Weights of a small transformer language model.
Training: 903M tokens, 6887 steps.
MLP neurons of a small language model. Each row is named by its layer, matrix (down: output weights) and neuron, and shows model dimensions 0-127. Each number is 128 + 24 x the weight over its row's rms, rounded and kept within 0 to 255. Numbers have three digits each.
A block is one neuron, or neurons of one layer that tend to fire together. After each block is what it responds to, as a language model described it from the Wikipedia text at the highest values.

L2.down139:127154111121108149185130187099092136113094172133120095111109129107127133110143126113107164124142123138135152143103177113130072131134123091120124138102148148108143105119110130145166107141128103161127147089122151115124126102103137103121162183143150138153138153131112117107145138135127112142040144136152119125149156129124110149128124142148091144121143133181104121126142172158131159136127
L2.down171:146124097145100162136114174077118126103071162139163088115144100146107160121144119136126079142145151164105157116113131093139111125181094111127086134121134126098148113112120095101169089148088095140110143095128131133094125154124109083136123151168137103183117128160104109116130164167149067122079126176151106103095140115143138122154141158162100143106144169149106101147120144117135133146122
L2.down1146:171153099104114086107137100097144123103155139171149105148124110071150131130165142144162124129089156154122118167120125106085114114144129092102206104145152127127150155106068137110133123116162145099134152148141154126132141125127151164108115148091124183121131097107123113179128139134164140090128159152127148130117136094100094157155125172130126137142126121130092135128077119141125132117118
L2.down1155:185120116141087094098127171089134149105107120090100135144120119139097094075153145109111136117158133105128138099108118111123123118131128125132117148136104114134148149133110084105134132101132132149137128084133150115146118125125105109121108162156143113157186124163102152104127100142144091108135171181126120103143160159095133103135141104118110124094134112177094088102136091163152138108122
L2.down1251:144160095148128141170122152126142067123109166147139088147156126146073137126137137139137114184136133134165089138098104096180118118160113105102098150145140112100151092114137121118147125075146166132105116059105117140131132109126111092152164187144147126110120103122100136094137137115144133148113117175151129157163156129103108124108159167158089131153133117137125111117106143113126109117118
L2.down1316:152117141166092171171143187074083130136112172159115097090135109111123131126121101116089154123125130113135149155113157136142109122161122064139116165114171144116119121124101108144147097154113106180122136080150099090132118086114153091135152142121162140121134155154118124128103124122142129140092168128137113124127132155150150107147122149162080147120097165123140104144137163115123172137142
L2.down1489:152118122136093089109080167092139130143104165124148122130099127110111130135128144129142120153157116132131134152087074115101131151151105117129147131105124182141170152084143110112123102099122118133105097110100159169132113121127148077169139176149104161153104117124150146105177119125113148123067114130123136117099146121103106104139171103111134123171120122097102112125127162114102120147117
L2.down1500:108109151142129151157132125081096095137121143167187130168118123128117084137126140136106127081133170134130162091123179079131120129143137104132169163136153173132127156131153117125130156134162123185078138123130101073145135064148132108124117177126121115152125104146131096158124106129154126172132144172127201142095104132130135137106129105153115152138125092131100128136126131139139115149098
Responds to: Closing heading equals signs. The closing == or === that ends a Wikipedia section or subsection heading, as in "==History==", "===Accolades===" and "== Career ==". Weaker on a phrase-final noun in prose, such as institution or capacity.

L3.down311:128110140123132120144124119149156111113146152138105150096161166113145175130098136123142121137128137156137139160134115137154107080110123130111130099140131157079155120141142144089110147104118104153112115123149128135097110157122165152122142131143172160104143127116125158130102156170153111171128158122146108148125147107103126103128140141150117143123141119104171125184123059108135162099131
L3.down711:127145184142096172122108098124167094156116135069077110121151140134140120151107113135114120121124141136125164142132100125148155102145136094119113117156130114073089151161114133093091122119119092160125122114169147087134133128128122138108125164126149194107143130139090147115111145139144060160095130131168099116080125117136153125132140164082154132090124115145199055122152121111122147134138
L3.down994:131122160113116147140128141073191122158112128126145115128094100118148105127119161176108145142120144130111141134137166114128151119158143117105123133130092113087124146147122115093110119135117138152097104150136155066119094120105096095131117131145117100081144135118138120111134130106136122111129166154165138166119138125166129092181157118123106115138126144134153084130149129114155117137095
L3.down1443:147157111141127160121127149171122108132079168099149129138148152114088140129056123130082154138183121129094145132129120141126164119107142157121119121121144121084113142159116148086125121110121082132127121116111148104133169109127135111108136157114103147158119136109127149096080112164085101125116151095134083127087117112128100138135149142121144165119180133168165064123139154111122133122091
Responds to: Block-ending line breaks. Line breaks that end a paragraph or list item in Wikipedia articles, right before a blank line, section heading (==), or next "- " bullet.

L3.down92:142101153154116109092119175167159083113191166128143119092136121130108093126138078107135142121126127145107135122148168125140093127194147141123121158096129124135150158136169126112148096074112121144124094131158089125103120104114108150095134150131146119126105123118147102135114127108153134135158145132146079117082148154085118146158179127130141145129082116154151128106106116138115110107121
L3.down145:136146157158096132112127105163132180081161148129096126151120084119105143105137108098143168111159123131136101173130176117146144127148100133126104149132138102099144128154129080118130111154111138135116151088132160120163140117129100114099117174145136125150105121127178130093115136132134136112139129154142149055145155129102127146129061093125097158119135122119164130106142124138193143095125
L3.down445:107114117127143113149117166167116146147136137139131090115107135138064122139092116137142132086184142117105141071136130141150126119149131131108149113083162147146106139114154101132124116075114129156137136102162134111087094123092111174121087141143124141127133171093099105116098172082113152135156118155166161123130163133118109172141118124148145114148146187130119127105096120122134134146116
L3.down1230:152153145133128122130135106134078135141171105092120119125129146131115120130189095137125118164113097136097114121115114135125096115157147125174115098144141159103142112072141128159160125113112195132149122107146124137168103119158144187117130164143106125106140144092166139114134078121118127101107112104124126081128103107138134091120137157131112157155113114151140095120133124097124136112137
Responds to: Clause-internal adverbs. Adverbs placed between a subject or auxiliary and the main verb or object, e.g. now, also, currently, soon, instead, previously.

L2.down35:140121124107146101104120129107112139131138111122129146178100127142143079157167096195131167175098127118120148130129139129121130096086167080130132113100145115093104079118155149136141092155110129134121135139129107146123133124112110100136153168090135084162111105155127103113077108157190096129130093100129140152119103114155125114133107124132121137132151080104114121153108173107146160128126
L2.down660:119145145104110115105101096141111139155138107129134154171099140126129136121113136128108154139143141126166128127094154092131118095168139137126100103153154155133148115158098101137132115153094143149138130132155125147149146092141140133135138129135089099163137112101127104130131123070175105117154163139118146108138123122097122115131155122098161134137156105142102105104137124124162104118128
L2.down849:135107117086141148173093118145119103095104101199109131117093147105165157126146145114141111134118105101113155130155118100125093138092097156167093070133112093136128130133145126145120141128127125098111135118094094133143122148137123130120147121138126146150149093119127124126143109141168107142142123085149101143121112133140128148150111145105096135162137099117142128131110111109138160133126
L2.down858:108109117143072084075143153078119120085147120082161156155174095094080120131141107118147125175092097125110069108122116125099127141121164124131100128142133103127103090094183123157067117137156143166140120154115101142165141088154092139146092129147152124105130136108135154122091118130117129151139152141127123151138151136136151154146112190129149143129079115148112130151152152130172083115115
L2.down1201:128107118076118067146172128152122139158070068110185161161144109146109082127139132081103115128121093180119116099093158125115089143121111159160128138156155138133127131116144138089110155106149127126118141105161111134121157089112127160119143125149106144093111099176107150124066136136138140102126132155145122167149128109137135127109118135108108156129151146094103178089147146116119061152139
L2.down1237:148149152104110150067118156142108116113145085143114119115156155126152152129108095173154102130148118114161119114109138160114140085162121100124183117102081146101163140127141112143172121159139143132110146124134152189126165120130114114113153127133110113156087103139099123158140133099133085103137148133135124139101133159167117116117120155173107130149154148102182125099118094137083108090149
L2.down1399:130097115094138187115144132187135094116140143164110158138110115114112060126091160158129143128080117097154134118127160166098123125153137087130123144119108112106121154154105173147159109096128107127123136132138127121167152126143175127161170138097088148130109153114116111087086124128165156116158157120101154133132149132103133189148127114103145141136146128174116111097144082097115146131124
L2.down1436:108099135091140150097132127109129101091123083114106140106056152137160148151122197104107155154111140103079165133122110107113116106107108095133142131134132163081146136116149156148123098104107109129126156160143139081114162136131133125122145135101093146076119127107162121106115110113138130108089173124162148095099104138159105133074144091070123135103151122113116148112110163140134118083074
Responds to: Coordinate minute digits. Single digits in latitude/longitude strings, mostly the minutes or seconds after ° or ′ (34°5'6'′, 94°10′0'6'″). Weaker, scattered hits on name suffixes and brackets such as Jr, Inc, and [.

L3.down188:125083130119132107138120102102152096130162122193128104093106152110094135133118142187096164125131115129095118156123140111130126117144069137114095113119138112111136145131105113087135060127138145127135126137135087112121133122142138143133129146136112123157176123147094194110075140096130145145103104134098101094104134124087142105161154106149087079095130116118131142156116130153104107090129
L3.down332:137144109118086113144088104124149119122118169151167042109103115136128100142117139088151151072147134132127157108152095071115084124191108151132100147151105148148116083125122142153145107157089129109159112098134133100055126131058133112127110137128128104126097129127155141124085113099101132112108124117122081084102122152101116131116103131143139161104138147145144116166124138101112102134127
L3.down928:131104123144123162147125106135119109110115143160137133101100161104108121131105110143099098099124127098106158134095147142143102127144162141142073112171104136110111113149171203093088138130154162138140109135096173139129099174133087112141151120120135113122137127117132110093131152149144153126134130129124142146101086133112167127118100144117174096146156181104149083173104133158108128094109
L3.down987:096078131104140115150115075084149124117141136172158120071108113108119125125101121138118121145152116145122149117143158075153140120163131145102117119119127149151103142142127171081129112126140145136168094191138118142133119123107119114100104131114085146080112132139121138147101157118188121127130089141112118160131162144071168119127105175136141103112107146129110128140131160120127123090121
Responds to: Present-tense verb suffix. Third-person -s/-es endings split off verb stems, mostly in plot summaries (realize·s, get·s, put·s), sometimes -ing or plural title words.

L7.down41:131134142104135085105099105155157161150133131115179122143113147150107092149135121144110112152115096109190154104140086121143108122151134145123119174145107144139110110123081133124157137104129128125128113084114135097117130109155130134179149109088147090110143133143111095105126085103114097121152148143134138154127095187149103131147158136108107108127107136148136089159130089146101089122125
L7.down226:162127166167120111150147142147178167134132137139121105166106103133107132097132138142151119147150115123158169158140133096135092143165120129112100095141126175108121133178133105097138107127130136108093128130096100084166126088101127112109179089100153126118165134138123117151142088097141098124164136156144137157150112134052131143139123149136146108107123155142136138144140102104123104136161
Responds to: Adverbial connectives and hedges. Completing tokens of sentence adverbs and connectives, such as well in as well as, Historic-ally, Not-ably, However, commonly, probably, also.

L2.down44:112139119056110135127176146143110109116090138092121102142126174141122121137144109116120126087180098151133126082114157152132119135138183132124182084116107107077098113101106180140169108110154118111129100164159124085121107103170130128150108116125108159138118182120145105132110153143139133157117110108126092161137121106101132137128133166106146123128113139113142119117114134141147154128123
L2.down129:098141130158110156104120114139138128115168161157106126142153137132159132137119147128115130126127116128125169105106114179116125178114131149153102096152100135094124144111120155114122150110119077162120147112134113148136144136111116138130094159145176153116143146106110139142119136128161123119112127112172134119102139090127113107119099132090129162113152145146184082145094100118173129136143
L2.down440:122113128115119148132172135112130109086110107112143115164193101091142111167086115097128126137108151116125121132116095116129108126153113138143084082141107111094145096127116132099105151083089087119115114124083124080076154120184173135106137114138175143143150118134146117155091133135148127127126156128112156169131113143172113094158091163118116127125145076146122148141134123141146138130153
L2.down686:150145125127174093154111137131156137111095142128107117151111159129108121161120129125165157077169123152129141178117107168140121157175121098082091132114081092112164113125105131153166108110110179101171136127155106100121106079123139123124159125134139140163134122114110084120122122144127113110130156136101158133133107126124118104104147115162108129123112115118135168137122131142141133111216
L2.down861:137173138087121121140124126176128103108083118168185130090139125136140128137086170128119125109167087145110126132132142134106095127147170141153144126116132135113135083151107150122160137137141119105128167174125135095108159102106112102102142112141125111145125149132147055121121099144110120094128120117134152126114106155132100147144103127141133116122109110127159130122147164141155128109128
L2.down972:094139125133116132136144138110184068085136127127149136116157126125142178086090105096101169157110152120084129121132123114125095092111137091095146120130101169132136099166148110139161144164103108144152133152106192124107126139126139114116164119113157169105128141096116170132125107158096152162128129165141107115101111140095147077129150118110098141151167145170157116124115132118123158152103
L2.down1159:128104111087142078106114111164176139159149121135106105149161165119129160147135112119143116095151111097097180073127145161130114163126185158180141140123131109117136127100103119146124118136113157146114134141108131121143144088106157146108144136106139130138112089133072104157121118150151176121153125122107125123110112114132088103105108093121123127152171098135088178121083136112153156096174
L2.down1162:115141087110106130096138115161157113132075121121139086134153087090124155105110136133088157121119170122114131113127172097107097126102137130114166169096096128138128118110129129109159157149131099149148131140128156118127081150168130117111104160075151140148146145141119144113103118126081122120140145097176119126106127128175127118118145129098084138107142133138171123118144167129159142153108
Responds to: Paragraph-break newline. Second newline of a blank line between Wikipedia paragraphs, after a sentence ends and before a new paragraph (The, In, On) or a ==Section== heading.

L3.down657:082127112160152110138130136100084147128137142136143129130117115120126106105158137089107131128097101124137153091104102123131161108113114095159120118092138139150163115105109102136150091156117131157145138088138116156114136131144134161170130123152140099127151134131090108117148106134142098113066134103131134087080137133175136130122177149137116120111119110098123087134102147114141129112088
L3.down709:123101111098104114107105123145122108107133113136079102121136146146089149145116155136153113154157123148140099107144132088146148123146124142122126167157180137129154099145134105151153140110135132088122099126129156114089116115127138150137116122139144089096154130132116108108147130134151194171190184144101151106138136141090112124112139131118126115124135126149128133144150108141113149145151
L3.down1081:144127139158128125123131075121134103116127094180150117102112088165177114175108097111145133121133107121149154149089109162090136150067094075126093134138132146106143137107115086147133142094136109132122118094171113129108131054136161142087103157147128123126169103175116155088143094158095104123119099135095134141116085127125123130141121136084094138093119131143168121143141157144112098125126
L3.down1426:114112164131128129133133139084148143091092089105180130110121112106128128150113087113142086134124099136144127109118150117117201134137122132135187135119122120080138155113110148121109147109135122130123154115191158130119132099151084143138131117132122109143109073122055141091117145103115133119122085113076110142134100120158163135165095174140159135087140114109128147126114139108112113088105
Responds to: Biography career verbs. Verbs and predicate words right after a subject in biographical or sports-career narratives, such as made, played, led, took part, and present.

L7.down180:174133131101167103110175129157109162152124155140133188131130153131114079134110097117104134157160135149080137070137114110123141100159141167139099149130116125121120130166107112133165145128106120112128138154116111138139195087091109081112152160140109142122151128141145117140095109128187169133146132101140164087122172179128135122068139164133100127143112133152154116162126172151149164140121
L7.down1465:126120108105120120141135140116140153132158151140129129144144117135134121187120141115159115139160159132137116129115128080132170128128191128148115105110101124129149110137125145096127115116124162118117194128092153104147136163141135141143113138113170115143114138090100134161115097131158134156127125157138082090129124131131130157115138137135146133084096142091120136122105181099077115148110
Responds to: Clause-opening adverbial tokens. Tokens that begin a fronted adverbial or parenthetical phrase before the main clause, such as a comma after and/that/which, In, On, After, One day.

L7.down902:139138143165069077178070121109119138138112126130080134168088129106128125099128096095167154152147141124079129130144100078108135099138143144127140121122161151148062116127145096060097153103144102121112187134164118103152102140123145157153140148089109135128135125115110183095126126142168089113140160123088144161122162134163129119154114097115128132116125131128112164169145129125145125125116
L7.down1411:149118133160183126146160105114120090110117084136127098127128137094137132127156156150091146126106113141145145084132138144157099113135125092127147152132153138116160117118129108100169081126108140127107139152152144091103169124128134107081151137135122143159109154129073115105129103119108116100146151101153106055094128104149087102122126130147048117143089085154137128122136108109145158176100
Responds to: Heading and header endings. Closing tokens of wiki section headings and article titles, such as the final =, ===, or word before ==, plus last table-header cells like Notes.

L3.down47:095111127112122165119148130109118122114134164146109141111105154092106126119146116105150094108119131140119080143122140163122131082143125138140111152148136103138158097175143098104130151134092132101142138134114111121132114114099129143142130181160126097160080134119145129168078119101140134112134146118089132143137152109154153083151130120173089116094149151133076151144153162133089144108119
L3.down352:122173116151134095144132112196098163141136138137122119137156125146100110151150155082118155066147082125116114152122117094132127148170094084178140105139125151125047140112152154110088123173159142126150084144162111137105151147119101181140139103147115148136148125114110106135134131157171105102153121150123119164156126153134118120132127180118117161117112163102145123152146118149110061127162
L3.down378:160139160159142157148121092092148131149149130101176102119111115124113144141112144153119140114119120149111093150087123133135132166116166149122098092135152114151130141129104147136127144144108137156147126119163150139138133132149115179138165123109143150143114138135112133153139200089128129122096146103124115116121138126131127110130131085123141118116115126136108178111114188150120110126104
L3.down571:113128138148096112158142105179117155113137128096131122106106126111167145132139175106138145105116158124155114119121156123161132126111092123124089113151107097116129100148123120091145127106111146100085123129159145110164113111179090090153106150118110144160129143155139127140141195077123130143079141101155116145118112098131110157112111148127137122142153167136159145140121123167196095149145
Responds to: Digits in coordinates. Single digit tokens inside numbers, above all the minute and second values in geographic coordinates (33°58′0…6″W, 41°36′…6.3″N), also in years and measurements (2016, 6.3 m).

L2.down213:094108098118124111108130151154110100076123121148123107146106143126089109096122141130115130140119097105114109118145141091107127146174120130116147110094113146139097105142126134122140124141085147158107152099133154134134137153093182102136111101090190126126128139129119124140120077121093102159145142121141066114129153115146124084136131109131114080108194119126121102129130116138114131159111
L2.down262:104084133117143126134128181096138165111151167124104129101087144163126111107112130133135127055164155138088095128121137129128128067115144141165098113124127104113149100124118111106119157138131098168089108111074153159117139151099151153103116162109097093145129153131109091152115151125107156121129135111133153141144103140129126134107115133144144135134128156145075130146113144149131158141125
L2.down535:149125174110139115129130171131147115152162162111110112098188145135115143084132122116128127128134093147083093112094148101126100165168146110118151124115132152125103126119149124070136134062113118119083128127137142092138145124154115132115160147149146113117103123122143121154143105120136141133114120122147150086122136121108146151186168122117086124135098138102146116111140131134123132109158
L2.down611:155112155081143102108146145130144143144108093162129131122119135124153176132109108120124130099115145140081140126163168141148082122115135182142105157137134190152172146167119124080145140159070127134090147132117163147094115135114137124173128123117143105116134142157153158130161118122125130140131125131117158123152130113099112145158136115149109135081076109122131128097093113135137156101175
L2.down728:096124123124131115084146128128110119120159112124142120115103127119116076122115107126116091116111117112089099126151155105118159157175170114126138093120114138160076119147144115127148129141108117123100102162108116153130122098105143111130086130080100111175150105142075141080092082123141137123114129121145110129143133117097108138097147128115136118138169150152118150112152117128154103117156
L2.down783:146132118116163130154095116122173139115105131149127096110106114127106131179110148154152157135136135101117118147140161116130123144145120123129134153110165173125110132155129106158127113093160162098124161119139138183111165107142108079111133088113145160132125151151142146164106135083109143106174148159139099128119162159177123140139119159145117123152130166127111150121156100130094173138135
L2.down1145:120139110112116139145146147125130108079157128134178119093120139084106130114139159156109127118169119129147129114103139110102107150107118162156178114116165157180136087169128147094141115099148136172108101109118115131080109107169174115116128100131152121099116152130120104131107111141085086151151166113119103146111164125161128149148160173147130162144092138115109111120102106133129131133155
L2.down1267:144117161138134109187163147171182127135124171098118144160107119134134102101134149143172082136135113138076148156149143099150131089137097143131135115136058126154125149134144114099118129129109145147121131134160156109148112107144115126124163153119122136139076144148127131123142131129103140138108108150148126074142139130187134115137119106110144087095160107111164129143152109173082142120113
Responds to: Clause-opening connective words. Words that start a new clause or link it to the previous one, mostly after a comma or period: where, rather, however, also, instead.

L7.down173:134131112134134074121139120149117070138162088128188174120098135137154164166110086142114126157120156124136082170108145120126118130093087112123151111163097135144143125126135138144147097146102086165130160098188072114176126130128130145115112111126157175129120107129152133144155164166103136113087111143125144119179110133109157144127118122118112123136113163122143162104158101141142135154119
L7.down1093:106108125156119144111097115172139091164135109123123112141108151108127119154171116129127133116126094122174127112122101115103121128122097163148170155198127102152166144088132159122108120112145120115173142153125140195112170126089119142134089128116104141116093111162148116139117111100132132101088136181125161144100152135095154153155114111109114144116116128132135185124136092144165120149152
Responds to: Coordinate minute digits. Second digit of the minutes value in geographic coordinates such as 39°56′ or 34°02′, mostly in place-list tables; weaker on mid-word pieces of foreign names (Ro-sco, Ál-va-ro).

L2.down179:125089149120127098133179154131145152096120123125117099123104147087128137105119143122064112140122123072096120131110126122137157152151073149126124118079129135134143113104129173120124099137099127139162120131167086071141121080117127118105123107155124096116116128147123121151140150098129164128156100124136108110163114119100144173094115124158095101139116115156111135142118133142109097134089
L2.down210:121123155131150137128089106143137091142112185124092133147130105132143099165075124106128139104139088148129139071128135102098118126145107120118128148118116148143138110113102149089098135145115181130133111113194151113136109117140137137126141104101094119134146168132144099131112114119171150099147105147107099138138114176111149135116135127173117150123120155140134121093112163137126166141116
L2.down260:146069181170116082094146134111126133130140121117190114096139125128124124162116129105151134111143118144114096108129124127166115141144127157129183149120136115163125098118159125055149074125136115126121177174132147122140163118090098070146093085116086082192133135089126137134127153129101141153121108097133126131124154101121111131119113112112127162124091095115096110145139092124124098144138
L2.down418:122108120188135103157105124100127130118124092162124158113100133130137136109126155155109114103120147098126122171129132162170113128164128111124149119128135134115093152122111173128135091125136114131138129140153117179143114115134123123150138067149129114155067131142118101121156142121137110068107131158149157136139143146114121123097170079090136091157124114174195105132155148125104143102120
L2.down479:110125103143097122077128133158114087125088138104114109128110173146124120165143118123112120191103080124137132098153136140095164168106131124144121134108059100156137132079114134132116115148138128124123128138111131132116157112153157113132076146111154153128110134094125130145159105113128132112127122127129120114144096147122107136183137154176167109132102114146116127137094143135132102209130
L2.down632:116127130106149114087118135096106116140111138093120099135137130128176123099158146134105189142136084126172147128144142111134116134163142115124159148123102106093153153130115130105159129159084131138127159131143118132124129102084087163146130091149110131129097121128100124157098116135183110139079145110133143145135140152149140158121079126153106112142152117157162121115132122168158112090145
L2.down1122:084115155144110191131151173169107138110107115111146090142143101140178147160150173095116154152118060144154121117126170121161161116153097121126141118137091112117135129110159130175076114115111136116129120107052166133135102159103134150148123070100139137142114141114114098119120150119133106127158110096121129160153126131143129080146161155152095164109138089144127172120126123161139137148144
L2.down1132:101103172111128130095103150143145087145114112178128090129142134088060170158159123131143124147124123159101086098126137146126083167112145137123102086096128150106117140129136137143127089104098142143129150189106150116144138171077133119112131151137140145122128106122145137124145114143147123158107128172165130115116128155117165109142098123098153122119105128110118153149105148079121124172201
Responds to: Split-off "s" token. The letter s as its own word-piece token mid-word or at word end, strongest after "mi" in mis- words (misdemeanor, misplaced, Misato); also plural or verb -s (receptions, retains, News).

L2.down518:114137131145113134149155138140131133134144132169149130160104112132111111100095156136108132167100096099091137106156154131116120133151176090122158151108099155122114130169137106127168123070080072124155147114155117104098152115161139128111112103082164154116153151112156079130133143100125142120138089145127128120150136110130131143148142127121145155126102189128150133122126098097113129111145
L2.down624:130111151110111129130135113099130130124114106128148151084153151145141172130122084103169144169121148143132112099114124128114113111129108128123117129104152124105132123165178114123177091149181103135142087106114156119161134133124131184100115140120135095121103137141087129149097089112112102123107129097126124136201128112163131130043118167122117140086141158121149078133121137120092107105135
L2.down627:097185180138084141118124140154121088147184133103110115120137158110124145096146132119088152102118138163120118137144133117124139134178140105116121131139169128127192137076147163135088105131080176106153093116101120125121127108142115143147137113143146124112126124105142165132168106099110135105098140099098155123118075121092111160100157085148144128136165123165119167139128163093138080140108
L2.down684:148128105144132120138107130095111162135093113134159146114108168109161039188105117137122094139098084094126119127095107129130105125152176164100134115126108137088122097141127138158089124093137113136116134126135142122102162137169112114115116147123087121130150132121122114113136143111149098118128146143087154079103113147211113153108132154128137143122104124132109105072122136123146087081103
L2.down1071:088148130134142114146105060132126105096099087139149135105191128125138109105082111091186141157125119163126141150155105163122153096094141115114110112143127142084135115151159177164116177122114149131126136106131145112143083106115141131133110136116113126120093130092156100098162126149158164145123165088127141087144121131135124150141091136109111149149120143129132120120099108133096103146109
L2.down1215:130131126142122153160147164161123131108112068169136101091114119115176065139139094114075140157089096149134144136125129113126110141107148106105168123164114140069136112109126139117134127105159159094138141165153167126109145127136114120098130135118107093112109128137153125114100093156123125174139126154134112115160102121108194130132116104099157141082165080131151092114069099129092165144149
L2.down1331:148084123091129179131124145138084110138134107111116163130090148118127119143111169148138086121143120118103110149130139136154153107117082076169113151125107101141110166128140152133143078143140126154160124089173111148138133130063095145091093144152125101081124166118126128098109105100117128132123131138138140124161132107135122123127157153171141124157148138155111132129152161144182111140187
L2.down1491:135090093123144142126124105096145114147149105129107148137168072131139092122136123124159157127139157142113134154133150114154121125139111151162122112147131126135122099131120149099086135119111129127077113119127154100135119152137117166120122139158098101137122092150134123092099132138115162134126139122112149123124170119129123137152161160173135112090104128138162139134177136141135122106164
Responds to: Stems awaiting suffixes. Mostly a word piece or common noun that a suffix or compound tail may follow (wing-er, head-quarter-ed, rule-d, occasion-s, letter-man); also "even", "media", and the minute mark in coordinates.

L3.down86:152149121159135101126112120133111152113116094078129082109141136138109117141123114127135133116149152125137143124148144140143069159120116115099086131111121136113150124121147074118113130174170137142152126102117121092120157110115125065133168144108122164140139126118123148079093126169112087109076157126120139120096145145148117166128150129157116113100098129106146133142146156132159130122120
L3.down469:147134118165077136147122110105131120113122185118172127153149151118107137143110135149140123100111096086143154170164100112158090146100123119135108132096153119065150131144123136152141086124132124155090128113152131152178087143121165088172133181116170092088105152149130130124118159158164130115069103134112099133126131149106138094090121095154112108103099090125097076143106157112134115131145
L3.down596:176148105123128150178148149099172141131096144126119128122115140147123093099131127154115122125115151120078123143121126145123102123136129134114116108120105130120125147152108163093111123156164062137120136117127101098126107120087134100141083148124133150124157132091099169131083169114116135143124189125123125141133081151110119088158144112139146150085160174168163118116142140109112170161153
L3.down1356:155116145153121132111174110067147130143118114132127114138130135112160148121117156125132120132139171120103137100132144120140159125132069119095153138125147114132107133126122093092140143132170145144162073097119109122147139153081112135143155125187131154168122103140141120116110074135111135094120158164129067099103118086122125105127135136117064145154147103084137110126086133075144111126117
Responds to: Wikipedia heading closers. Closing equals signs ending a section heading, such as ==Reception==, ===Goal scorers===, = Jack Egbert =, often right after tables or lists.

L7.down135:096154117133164081143148119155155131161160137121151122106125144164102127136178120148124111106133145117123120100135142179127170132160113084154115132107100142143117163106128118151121159150121122107104130123099110109102105092164109096153129136097140176059139102125131162119106149139125147171145068138152111125132110141168141166116108155159150147131086068137112123139134149107134087109112
L7.down1274:118137141147144130125080148107145077126173135132124106134127157148109119167153102138092139116136118151092133128125105110090114135146103133139123116130103166117142113116143134124112125163093107133140112140118127098100134170151104148111138150103138136147115143149167088128130138163110123120152131140149132112147141131109135156115079150145128167192165121091116161111080163142144125095098
Responds to: Mid-title and mid-word fragments. Short word pieces or small function words inside foreign or unusual titles and rare words, e.g. Un de-ssert, Kokoro ni Su-mu, hi-ber-nates.